python train.py --num_hidden_layers=13 --hidden_size=384 --num_attention_heads=3 --num_key_value_heads=3 --head_dim=128 --intermediate_size=2304 --vocab_size=16384 --hidden_act="squared_relu" --norm="layernorm" --norm_place="pre" --norm_eps=1e-05 --positions="rope" --rope_theta=1000000.0 --rope_fraction=0.5 --qk_norm=false --attn_scale=0.0884 --bias="none" --tie_word_embeddings=false --parallel_block=false --init="normal" --init_std_qkv=0.0327 --init_std_o=0.00641 --init_std_up=0.0327 --init_std_down=0.00262 --optimizer="muon_variant" --learning_rate=0.00877 --lr_mult_o=1.5 --lr_head=0.0043 --max_grad_norm=0.5 --warmup_steps=200 --schedule="cos" --final_lr_fraction=0.1 --batch_tokens=32768 --max_seq_len=384 --doc_mask=true --train_tokens=330000000 --max_steps=10071 --dataset="wikipedia_en"
MLP neurons of a small language model. Each row is named by its layer, matrix (down: output weights) and neuron, and shows model dimensions 0-95. Each number is 128 + 32 x the weight over its row's rms, rounded and kept within 0 to 255. Numbers have three digits each.
A block is one neuron, or neurons of one layer that tend to fire together. After each block is what it responds to, as a language model described it from the Wikipedia text at the highest values.

L6.down121:107134126076037122115149120093079141060094141153141059149071107054130079142140119144129123163074172170086065097160108156150197158161093100130145132110163157111085120111148143172129120119120135086121132078104097109151150143113119147132145110125189145148149100120155150151173174105072130079
L6.down340:166103095114137123090124114116149143077149116142101165096165093161133110120182149126118145095161172103117114190166098049087133149100093157106123116096150072148142130158095131127113129141173131153161107134134140102151157050114206130187120147116147101106129135087134171115045126104109081175
L6.down789:112095100123097052209137133089152144137130133089127143127156136113097112083173111134106156151148136084103127168072119130154115148096107108105086102174136156137118111068126136100131160143081147125186078106133087108151094048170130103126108132146169122142134155140133129118076065139119137208
L6.down1096:110136157157080081171134142114182140152096057111143140126166101096027127119156136097213128172165088166195116160100156164125151141110134110107123095166125144127158153114113107129101155137173104139122126111122137069144208100109138106175134072141131134140135128128091108120103141114114162146
L6.down1663:056178088135122115119206140131131125096143140134116137093131098087100130092193139149176134139126155218106100174120090155160125140044118130158100135170144113158158119179077135158126125163165058095095131135104124130097157107195100101174104117127104190171117168121168080102094126113188133147
L6.down1859:123111115199128123155125193085099133161150200141173156124226187083130046135094182181124132122121120086182135137150189114118081127123147159155128122163159064150187107082128144108090117111153129116108079149124146127113128160157119135154116129122183141124148054122102116090143100137091125137
L6.down1867:129149156070105143158106194103074130134048119143057172113122098131085074159124105106064124138155181187170103111139131162134105124148158148108090149152145122091180103154157143101081124160151169075106130070078116124127176133166159049139155179097117109132165138135152135130120108134169125175
L6.down1902:116131089060180144212116147087132134135102119176120150115090154091109181137166106174125105112153106190058093144138139119179123137122174083107111130142085150068161083108103193152145119135161117182123090104170121140211135150147137149169130133076106112127112162130185143071120107122102091105
Responds to: Proper-name span endings

L10.down1661:104144134139142149150039106127125145106157142101122156167121129125160108156124130150129064133117130118140139165195126113143076152095154092144090145127126130107171164118068101194116090091114118177036148090154105093155200132070063152124050133152138072192143197103115097072170075127156124160
L10.down2138:140125144065086117075060109108113160088112136192177100095094121123117122146093130116164177141217128072147102102104080151074091149147061082148137172141111073136127121156101143126100165043155139167133135127107098109186103135182153151117118143107167113136057138134161159104104140105100080145
Responds to: Before a number

L10.down2:136155151100182153111081137164149092121129124157145112133128128135041091122163107148151122131155141169160128165127133128192125115205094138128152082154135088129155096176124095120063060121177160193110172178128101148150149098195130113149132127094127096136162165118136142109126143127102090102
L10.down203:156121114089187174122114137207191111189110156148101026120147140129098115186142083172154087194169174108119152157075108151083100200128154107079101134104119105086143147145090097119184109123155118145148148120164129136121129104072108147047095104147163158062145165155072130130139112156179178120
Responds to: Paragraph-ending punctuation

L6.down229:158157166101168144200151083140132175114089121098143142150172179123117096212123156143102121173125083121174139175117099094132128132092124173085098145086143129157155079110164091128180083142135089136095138174093155115099159091074091181102167121114109162085051152093134175121103154152120140172
L6.down400:131138163150073144149113171112129119169115121106152128156169093121131101080098071120119077136141086156184195095190133180114120174124117132147158189127158079103098092109122152076094151120136115146157175173139143105105091174119118117095103111162084202129102077184209116140109142170123163047
L6.down784:168079096142129173103166106174155117136140121147125084110098123097151102109161193124112139118136173163102126080088116071126161095121133171162099126079082166206178140132143136132186129176146119141135177151192061179119125145172124209096112156106179055141119091115135135128184147124053133178
L6.down794:186162072146122071115078120105164135165077133080219175137151151088116130119135165149151116122105116115108139158140057105100085177091111214164069133167107084109110136118124087108127156205122155203062097114132146132115086137118142144075126091153162165071067128162086083170116139112099129128
L6.down1025:118169157130103087082125111146118092100074104156203093123126034147100138146138167135130141110131151097054154159156129174112119164143120142138150152145107102100199104084109123128136142138122136073176117129105141175081156143167139114149171166130115121079102151128163098105124103168154069081
L6.down1378:071151102110181136145159113097070123131162148095145136089175103104132166151125082101176055146138144127106114134118158156125137111137173101143129122161154139142132075186158110070115180125081142117132119165059104139120137118086104114221076124103169158131154077072148079121106153073136175095
L6.down2033:146100193149131217182096108167096127097127131128125107126141150119075112086120119207099103122110105138116175085075121112153090095067156131090155096104183156138059158136145074134121142168189110114160139109148139144165191123135111154163099086179130160108136158166096224134136125133135113160
L6.down2092:153112087109145152089125080118115114115166147133099111135145118163150097203142104134168201079146073081130117106180148115102157091127113108108166110126166133129121102113080155127089097139130051145173107107106077117118127137138184145101149117144108138110156154117133135137112105135107032120
Responds to: Mid-word subword fragments

L9.down661:102042140154133152158125124158056119155120084156135137085116152133183120114152096103114175160138133129115144166123160110129137179143129116117071080160178060121136108106142119031151146099079095185112113132122123123131174166147134103135147136169171102182109142091134140121072172097164080172
L9.down1387:165150063146149063127126125078128198121139077146173129145154149063122139062090135097115082076143135149090054135098128136130125140103095110091105130206181126141147089160097096102129062151087105045125167150128131043125101172136137105091185163119120138164144104131081123138107135133154163182
L9.down1508:149154108153151121133123133135158184137157111120095096122081140114091099156155153138117184108163097098090089150147104086106162192149166166162083127162130052178169138141069136127140156131143091091140123140122080141177127077110120105108123134109062138061178178093139091130165151096177140148
L9.down2032:136103153097145122160099125130101190136070111149154091114195122132114143187211152101091135122103167144115120134116050104123142120085089092130128155185121098085150120140185141092188119098186128130122145141194109148138134138138180090181102110114140132093108109184081068072075110122178131169
Responds to: Organization name endings

L10.down417:070125153159161133116132138120123089082133132134133116140087132132072146130150208116083067136172087111148091175137115109074135114136115134155145077159156181128147105155145114140128159081125185075157144116148092187153058104160099138089132129109153121156166173147144147184153122156161151122
L10.down1873:091156139190128118088155099152132145090144057134150123121151122133095137099115119142132130133147179114160094193135165176126113150131091140167101088114159140108085137098129084143139098077144095062130109113172097144091044114094103147107081110071139129167124090133084122157131135061125155176
Responds to: Mid-word subword fragments

L9.down105:182131140112111136106017129103136116116100150136149120109128143149053124101134142143141123111090096132160168100127093113116138122161184077121109160109098123177103173123079163102121142107125103142178103154113145122173129131186140173108130133109122168139112151124075115160123103122153137097
L9.down823:164133114110139129126052121099129122116097130139123168103135101113037107158161131136141169098114137166106134118113156134134154110116122169112124138129127109133134108162085155126138112158146124139152137146124111126196127168207168121159142121116128104160154119102120115118088095147123119138
L9.down1673:148108103149122095128104118140140082130142129115138125153173156069169128175138169125110146145075127112155111093169127121117079158123077164162133147139150167132146134097085152140114177102118092103100132147119096169139134115255156151132137065129094129099177163099102129100081156131098085205
L9.down2096:185182097115130180132124122090083090077088137195093118125140125120070162196168120119116157110145169097059137134134108137129123115118119142122083124110129115142163077176124155119145114083111082152129109114136108090105158153161141155134179113105103102114222105076089122145139100143158109098
Responds to: Line and sentence boundaries

L10.down232:090199134140148178171152094140151119168186143075133076055094150128061096155148054126147123163080074141124127142155118153130083163107080170130130092187151080108136145119097181060093102058129203117058131104110129152120131110149136129114120130137094150064136129122182112095091152119136124123
L10.down1772:140162147114130100156112104100118192126134137069154096049177053162153132158161092141142128176127099096122154141134158117104168145163169171060120083122124095065135165125151111132116152096091153091103133091124118186153103083139135097149155178219128143158112191153118171163065156171088080179
Responds to: Second-letter piece of split words

L9.down37:102174142141164142141022088082153124099153156083104153104138119087057115105075137081146128153204117181116130085098169124152032163117148095119107134121149170136109088146107143169135135107076142147132127138166097144122060177095107071143120143043101121187122159094165124145126127098145158115
L9.down69:135184176168152096128184108149142138137136158098126083120169134108072081184164158112136232168149132158081104110134081139157170094165089159088136142132157156141147100126145147129112156096123195112131162130111147122130108221064128145136143140088092103169046106154164108107150133131136181096
L9.down389:167164125123123120155164107113094109099128201125128132157092157141117133087141169098151155066155136056058130105114098129115104184116141105117096089152118158137122164122179150176112127117091162124071099148160152102209148156046176120107131140123098143146188094153146107119146135119130135117
L9.down2034:160175097145147177139077202049150091144099146106099144113105157151102133140061199083092157170142099210136073117125094145104083141082192117137093132144127166115114104136109156119105115176111154138137098067197137157103101152181087124161150143115100097186099125130148170095182092141129132101
Responds to: Person first names

L6.down232:119117060179092179109066141120103095105098058171135154135152142168126121140188116106102105161115146184189132132166156127115074139172154150150152176116190129146133126143067121127154112094156086086146181064125113123089111137155126109131124127052103148103117151106089136135117123172113112136
L6.down299:103119133151140194119067142142103108113094093151122092183185156147149110127132124083121093126075135134170103176118170123131119113115114147162129117175090085150152156138120140172101111083119111083109134142071145101116070120159158148117110125126085195106101143130126152154140148142158124142
L6.down812:119145089131140155163181173119104108117115127128124094145140177139153140110169129163073232124134104121129095086121124206110098116113080127126051144122139134134133120106120103139183135157126047139110106147142077093154147130087121178169142117136142115145187140111149146123162086101149131069
L6.down932:091124114148114137112145131120175147069082135156140086061122164075152130162089166194112108098140162126145131125146074122102108104156131132104132163101130153119129106164133156163072101130102127068099132148121094150075158149079123165096140110126151106098178137180146174155150142120177114084
L6.down941:118180154109115094051113087119118130143121146120117096167152116117157176078146094159138140119171179170147079107114100089090113081167123124188163106234132163105134124128120093124140141124119201175125113096073130096187148143158161175167148111125119144116163148143137171119148143111160154151
L6.down1496:070102150057109103091140152082085111179052160099061161139167140162122129085143113122128101085123106151122097172100201143151054161154125134137109127122144141151164116098106165133156128101112102145174141107185143162168120160127135156122111118064083107135042152109080121140142061063147154075
L6.down1833:175186134110131128117138176070063100197196091129119126090152140098113081139096114160165131167158127154109110142149135117156161140068152041110115132111120179126068203079138115091131143162160077122099135101155180161086102133091109098153135139070125127139144193088159180091123118148094144107
L6.down2246:117121206076127150147158198142129119130175121112109063107152147120102137090117129150125097129108144141148114162132118077110134130164152157076170163100103129127227138134097130117144101154116131133115142110132168137117158114110082186083079108165142205109095122200138091138125121133083131173
Responds to: Quantity and date heads

L9.down863:148143115064127156146109146047148147086116151150150141135114112106091118098129090077159180054143091134119070131169109180115120094106142093187126171179136137149190110095058122181175137137181141139157095145131130144153136150160098085125170123091175059168192123138143173139128129168142113081
L9.down1419:121188144109111121091129180186158162124093157131123152090143108108120148098094132177162124095096139158118124119109111150100125107117200121117152146105132186131133102113093060177117069127108114143187102148100093126137085088122124105136109101136116145150132145109122093106148108119141126110
L9.down1633:163068109050127092149181069209129127135117125158156124176105139129126170170145159122122114127125088158095098121117145108179150087078126134166145123107167095161162122129140133116139085148131143088120092153139157129109095141180159148059081111161126074043108105174120130184147157137113182127
L9.down2202:163181134069098109157025091117165086091124104172135115100156169148126104106197153117137176135184165161080121108178122154169111073154139067108131105104094126107115144129144120133139110095185112179039122108112158165168163140119127139119106158131155132148185114088045138179138106077135120087
Responds to: Boundary after sentences/lines

L9.down186:119116124093188084093147121089142081163150112127124048108131196142095116160071170143113161093112170127095140085118189104162204113133144065071087143106173111136126127169135116143125176134172175127114121144182191061166160111090166069109141137127107151135120118154129112126149092099146118118
L9.down240:149181117105151068091143110110139110080168123109108086110147126138151109162119101113122134132065134094077123124120176158129165125114180089070157124147112139172116115131080140140109171089140146147094126150206115142156207088112121108116113190089168082149169203120139173146125183109123124158
L9.down1112:123141203151069103164124117071138085164089160143135153136177204146171168153116163156134155165139150116137069094120115178149126092128098142130138139121173121153141154116122113101125071101111113125114179133095102135120110146137167142128127099155078105079131183141123088129175134083129103103
L9.down1881:193116153051101106170118105091099179167164111076171168136129184093154114124134160110073081081170148140150088117144126116125054121077097125191140089047127106085129077129132089093115087133124135102158083131162133131116129100082141125134144105118129139198059117130151134150143149096081125013
Responds to: Sports-table cell separators

L10.down1186:118128102114151134101143187137138158104127134139145097125105115149147105126144174138181094107099123101138151158116110158145101048078118079064080111106087130122090162181174130087078084159141159130152121143136106112144113142039130137148107112100112168091170141114127172127151146159139089149
L10.down1367:136199131101157132154075074097123110172130099110108152163178138088159167156237113144107130042116089145153129105079138095166145107052120074154149126158139159115186163056130141171117111123131091106119103100170119128182106111073146139096122135077169142099216152129090067149156152178102158113
Responds to: Numeric decimal separators

L10.down302:116109128168179134119089145097151199131128144145145128143105119169161102125140135071115097151145130145176154081183130137083129105076125128113098176133163119087148102098124112134149128117134138160214139181071106145136114122118131154183143166123133118085145106115117141094144115159104073121
L10.down960:131132053098144084154166169096067108125080138103129124151159129106076104148111182140125132174105103132099160162154145127117111172155117162151133138129123168067114113155086167130127140133161139139211079131119105100090192127124110156189143123048070131093037115095096127141133087135199136153
Responds to: Person-name subject position

L6.down964:143123106158122145089069105147173091128154096125122071122119105112088110176122143105184144162094125130147179132138165152145144080129094190140127156115138126121103128155165103139095123075099176075132080175143110175145112111193174104151133086175180121161131118155144079087073135136121121111
L6.down1346:107193144175153118149135119117075153133154105176112109134115126187143093103120136050141092122109132147153141101142084116139207188175182172087084178159042101148084146179103155167183161084094157136103122128109085179132152096134092180124103125115098140156120143100134116106088106106057133065
L6.down1508:174141110054174070126088102139114118129101132159132148091142104085082126121122125133116107122043140176081200095144063182128129107064173112087107185123131130112114143123150092156063167088136097141106118185107143071114173098244168136136114139139162157190134157140154120115193112138136142129
L6.down1686:176114142065113147139150116116181111119083152154122188112134107106051135123139113130143141078093130206118106115117119090139139125104101069117155148144178135104122081124149143107109132173159142120137081199134149099142086147203132151141155118148138064181128152148103120182112075076173137119
L6.down1791:204138137068122150133091156130110110121160139162128131099118171167084143160163146146152100118137176101109135121170115106139100114117121140093075100111120106116133154123144119089205072144122207174134094129096139126110079149138175153129101152136114139114163107110167095128098093158142149128
L6.down1879:199157104104112152150099134118148115126163179116148091111134140162102142141183129134165108120106154081089130111084101148131126053115189141105054145125095111085148122115153160153171134095149113129094161099156146134163155148105141152109132148114155074097180136104094121133130094130172082118
L6.down2114:145085168118082111089145159076104098098123121152113191144144129141105121136157113150107110110077127180176128123122117114138089195139093131130151095114154054166137124206109121085098112122139150163092110135091155070148111143199116165086152151152198118146153194151164193077106059097101117143
L6.down2266:125149145128126166129046095069110121067097148169137132161152110126033147075134136173167162066078172141094094101127133089088131097097182165102135120126150100146169177139062152141143151104105144172147121119112147147132097172159126137105187152129134110120205104128124136127126107126127076113
Responds to: Boundary after sentence end

L6.down414:152122162080112069101106132125129068081130115125167143151178105164129150111117167142141126103153127155109132114108133139106103110073122213149169169154143126123119131115067120100153108067083090104106148098128135127147183137098176165155058070077136173188139142099157144140181117105110164165
L6.down591:121132132151144056176097120168140179122124111101145122140192112154123118179071104115124147124147090085159146142099138151184128113113133152072098145150146126110128150076090120147106149114229100074147079129120117130184118136134166128116082125144172116163105187123109122163097089158180133132
L6.down842:141167088104119100123189115111157158142068161123074128123080128077096152162090105136112112141110140156150152104157117098158135159149070097133116127171087160103124103132039151105131167097176104107146133119084127096115127128152154111121142113129112200119188140089169113161125185139076114103
L6.down1230:156139170094097152123060126113191086121146108152147122111146171137099127127108102155093118143111087136181086128139124124088133179130107104133176139185176175172087098137134106066067148111114170094082140120077120149099103106129150116135147100140135157131132108086103119153172083125135121149
L6.down1585:089162144143163110153159071067083106088177108117141152123153166157129144121144122095048127179129132143163122120143137153168119065208147109128150128137108166104138157138167134171109115135169109082133125154157124126189132070088135117126181129153097128109113121148099096114141138117215131071
L6.down1722:173123138144115124104103094136200050115131126177135149129125108127173163132160132094052175079192115126135114164112151146143101146154178165145135113159119155108126144079116191034108097107064160117090109113118124165087124114141120139201087107087106064135153152137165090124103154152142133195
L6.down2163:107074168083145130166135161118112119096070224129116131161113114128152068187192114162095138140084081147152135152120142130142106118159153138128115166103100159133124123110156110124137159180150145105076077106087103104090193092107172090193156120087114164196075092179116123161177070109141121161
L6.down2214:109122188183113079170192107077116143140152144116163119089157073093117104116170057113110128071107187082110138150159146126128082123095176116137109115109093084092157126146136136097158177092129152066124137170141160162131145110162110195145156173148069148128134097108160154144130170144099145101
Responds to: Start of next field

L9.down900:112144115179103135150104091082138182094116070182105094136146131101118126104149116135117106125135083136120139125150065107102049120129146094131127162194105147065166112104136070094106174108114170134205149155138137184079086110116112154129134130089106104120151078160148143126174141151215140128
L9.down966:081156146114142116134111112120145128108097142103123129108131196133175184113127115095093160105062096146091129163164132179132111100075068126145155145161115093130142135183104138176123108154137149094164105132143115050095163149137150080115122143115059154133174215168124123144133117137088124104
L9.down1727:102226097138118167096133127131140182231125143115197196172254079163162095121123103130115201151109165139121147141120164096136067131157155143165081109165180125046105114167152099107135102106141098211129117154110111121105110174074171080112170096188080101191143133115108147156141070183125105136
L9.down1929:082148153092123131151132093112134117147069147111146160137163123132124143138120171114145103152138107153160080086116085212168118134145131048113051146179164089211165060157114137179094169147054131164112124199101067094127173130113081117075184125114091137101100160130096133147177143129123106116
Responds to: Mid-word subword fragments

L6.down382:118130132107165133177130164120133181163156175115138157102113095072161139116129165055120097114081136127117140079150121109110138135094157137145110116167114125181115094142132106176148144128157199097132172076096172119141103146136176122079123020135125161096143136076153059165140161178185133107
L6.down548:135120070147191103164104108152149176097196162063155149147131172140124107147105190109156137142110149197166129114208125087140118089131131133176129145128075159117089169153086112131070136127076123076165095089192098143192150152144115176121091129108080151078116120099112150141125131093138098152
L6.down929:100107131099128119101040116162153181112125129103120141105167128103089158109172093177160117120116134134154161121144149175124082082114132170111143156127176131105170125153113103157129183165072154093151088201131128119087184142112187112166150189103091151157168140104145111083151087151157146164
L6.down995:100117144185146107107122195117144126110154114127146127130042126176072182135171139138103157161130129150117133161149090201158149124130100162131174074119158129215083172194190131145120172144092060141102159131122197091173128124085103073069102116076092146065136121134114128172214144113160186076
L6.down1332:149091120133052160083079104132051148140155137184063132132112094150105081156155143124122166131115215080107096105152107104147112111160128154202100148110116155125156152146089146125110098149109095103136088158135109113085121112139162167139098117133134119091164084197123183157065124097118127181
L6.down1583:152157130110133146117139145152114146139160117123189156100119088156132099236122087165108131090154121108049133158201110122201087106124119171123127139137085123147191100098081121126112116158144134124115151164118105128169168183134129161139141075073138188111145058112149134084135112093181130139
L6.down1812:134106139123160145094104157079146172165160054155137118113162168144154151118164133149173157148126160084142114094113149155141148158146100148127146153085164176151108209155145158129132127120097122137089119128130128122131131098116125130126070120147162093131137122135160137145075130079120070179
L6.down2067:135163136133156095092072136120192144134133109162196136140119144062088084173106106218135126101126165088162112110161122097171080114034104237080179154134148153180158191122134127167122118115104076101120122147148139104099192087072117142151099159105116161112147118158208156098102154107158094178
Responds to: First-name final pieces

L9.down572:194129099098134111129153073131176159150099108135103143127150117127129116139142142075180144160159125150112128152123105162075126138136067081047155177134079140124177136153192114072181073156135146081140139158132157145135135170146111128067091155137138188125109093152159118140155102174088151114
L9.down639:095160085118160162116079146137129104138174097194138130090171091198170145129141111149128160083156125156148150128125088131106145176162105109101145114160084098099145140109151134110126119082119152107063069133153078108103115114164086150164115127183154159094203116114101172101165120098089066130
L9.down1188:142143142115215150116127108055155131131230115091124135097141115188182126147106101146113213112112151137165144167102092119127119166213117112131072064118041075141138109144102136168119087130090159091086132141139173118096123111120172102159123126141189180091120129121124097140122140157136107143
L9.down1999:128161070155157121063079147138173174159121069098129041130131160135076117136138099162113156123092104148100136174140116159105122122156099127101189121114156134143139075090165105092158101151099207183108158153137115124094112170102104112118098114115128199121147153121131104100095181082126130104
Responds to: Start of full dates

L6.down236:129158166075110176144144120105090126120104099089047110121157135113147160097165189126142114159124139112150128159124171107161158105133122110118090082097103116186122173157163134155137152110130183113099056083144137243169049116115129122137196158187135102174126084134109166130146126139127143207
L6.down890:142142150080152125126137189110143171101165133137118103153145142120110102151172102143087089117147141098072068108190093145193120128080120143142124092076174101149104143057112155157163167138149116079138115168100133145155145084142108118108110208181174152108210144146123119065195148096108145131
L6.down1070:148118150093111086072099174172121108075115166120058144132137186105113130163117129119100151185169086095101061186146197102132139170121096078112113175172137132126137124129108115146114123081166164151177171131117147079174127107140082112113192152127082153104130182144131179138143113149115192141
L6.down1112:178120105139142079094084096148145208115206208162118154071134184193116084089073079162198116106168048152117146125104162074149158173158102131123131145143103125105107125141110145144150066182156098095181055110149073138142126094201127105169174167087112148111144129053157121078132165111126152144
L6.down1126:096175117135130131130105126129101112122133157129156161090138124174109133149122153105122137104118166114063159085146174098191215153107157161114114106133124133142148178162144160129118060135193157145167139079155119128112094126123060146170122106186092113121179080103119145149170157121164185137
L6.down1152:158132117099170123105166165182142070117153121130127171132118112087117142133071107148123092134119157169104161164128177153121118168173086136101139203114117088175161159115098114115107189178084160088119150095090126148156098133137148136120101130112158148125118163150116142088108102067126110100
L6.down1361:137076112198115132160148124092146097118146177092150132093152084104120100102124151157157157106110155119133137143036122136140183156129173113131091134149120118124194128107136120073172209184116088150081135140112087176128155113125113176139164104133069094124084138106147184143136167065136124119
L6.down2223:140098143113155090129167198087138112158104101136111084134164236120138176129089129110146117132121112170140157100123129152099087136138082109125160139116096197118178185160134104114122131156163147160115166093112094175093119144178165114135090169116107130158085121148129109077125073062097102090
Responds to: Second word-piece fragments

L10.down289:160147097147079140083058116104161180126116144162120126151133194095097104109171139110138141157143183101173118146145149133103162141078124086138148102132118069152123127075085143090120129132122139058180118180093148125127161129108145133133082054162172121119150148095128087119080120166125071174
L10.down1216:086133144093069130140062135125127110145107081072200138115126137126152105146090107116135128113111157135137103170120150122093154105059152156114159113133127077113115104112096103142139153140137139029163145183102074161166090096074121079111126165128126162124141101119130124146156123111018123168
Responds to: End of first names

L9.down763:083165133063140173111138111102116131151144134175140141153115115109120146092128144128142139197091147143139135111127127167128108153100118093119110115121111101154150107151096098082125208082142148133093098046091176189163167165106154126146133119108202164156080116100120104154137142122139157086
L9.down1424:083092156115134151097147075132138166176166114115059091096125105103140204163148141143152160118110098102067110133144141099127075130108163112097090137120103135065129111094178095085092093181173182206146168114126105140099198099110149081130173159174165168123096116145131133184142105120098085107
L9.down2001:097202106127115122121118149063125130119135130140154169089177126125067068178132150071147084080075098122162104154092111148156184110096112090064171085144109131131083155160146127102113057126089125086137082148102128099168150099125089103169163154098126162102115158129140161089113102113126173126
L9.down2040:131115143170166115115090154131103075109112120125098168099120203161161126145139138148075151129116116109148071128175150117132069094154099110125112167126139140096106143166078119162091163181173181141111190120154178130095084127137103118176154137117113172140125111133109118124127133088105134098
Responds to: Mid-word subword fragments

L10.down84:154117179116160163110163122124084150161139048087093105054122095128141160132130166092112157170106084133109080140077153199113158134107160093097096098155173128092119145098097118122068122112159088136127132195109127136152117129091158135094122096097088157147096175114133040130131135183148078108
L10.down1771:106129127189130131092102141099127124161107132122110185153089132144170083205154154160125134170091113114138172124042172132156071137181155149135107096143172143079123172128159143081089147115123095091160074108153137127122181104122082112109121135096084162075066127141120095111135099157142079087
Responds to: Quantity noun before "of"

L9.down1011:089163082050095169139135089065129176113117089126129126171171135117147139096181126125131179075131128099124118145148133069131131073142162127108125122145148154141113106120096163160107134074066154115144080087168160107146111131139116181073066114107172122060148109168094091157090176111082073059
L9.down1055:168140108148081143149175145114142149090096150145113148139125172135124156169092132128109131097150173147129126138178154100109134091113161099179108117151149189133099071076092102146106180114180137129151092092068160081105159166096145152128133122140103102095124109173131144165102147139113122128
L9.down1889:140146092103123175109160211109165166127158131097165131178094128114189115150077157104105131165128214083088124115163155139183123111078107142143109149194115126205145159122089114092165072131148183093121169057157166164149143106142210145119099128144146147084123055115107125088089137102155166129
L9.down2054:099115115139118179094164163108121080133178126149103083145105096074111141134109180053131187096122157151087180181126120055143153083127159145140141091092118182124114113100118175100123065141079150078118130100130184158147043092148107144152125086179175129127139118098124153085123058117160165158
Responds to: Pre-number tokens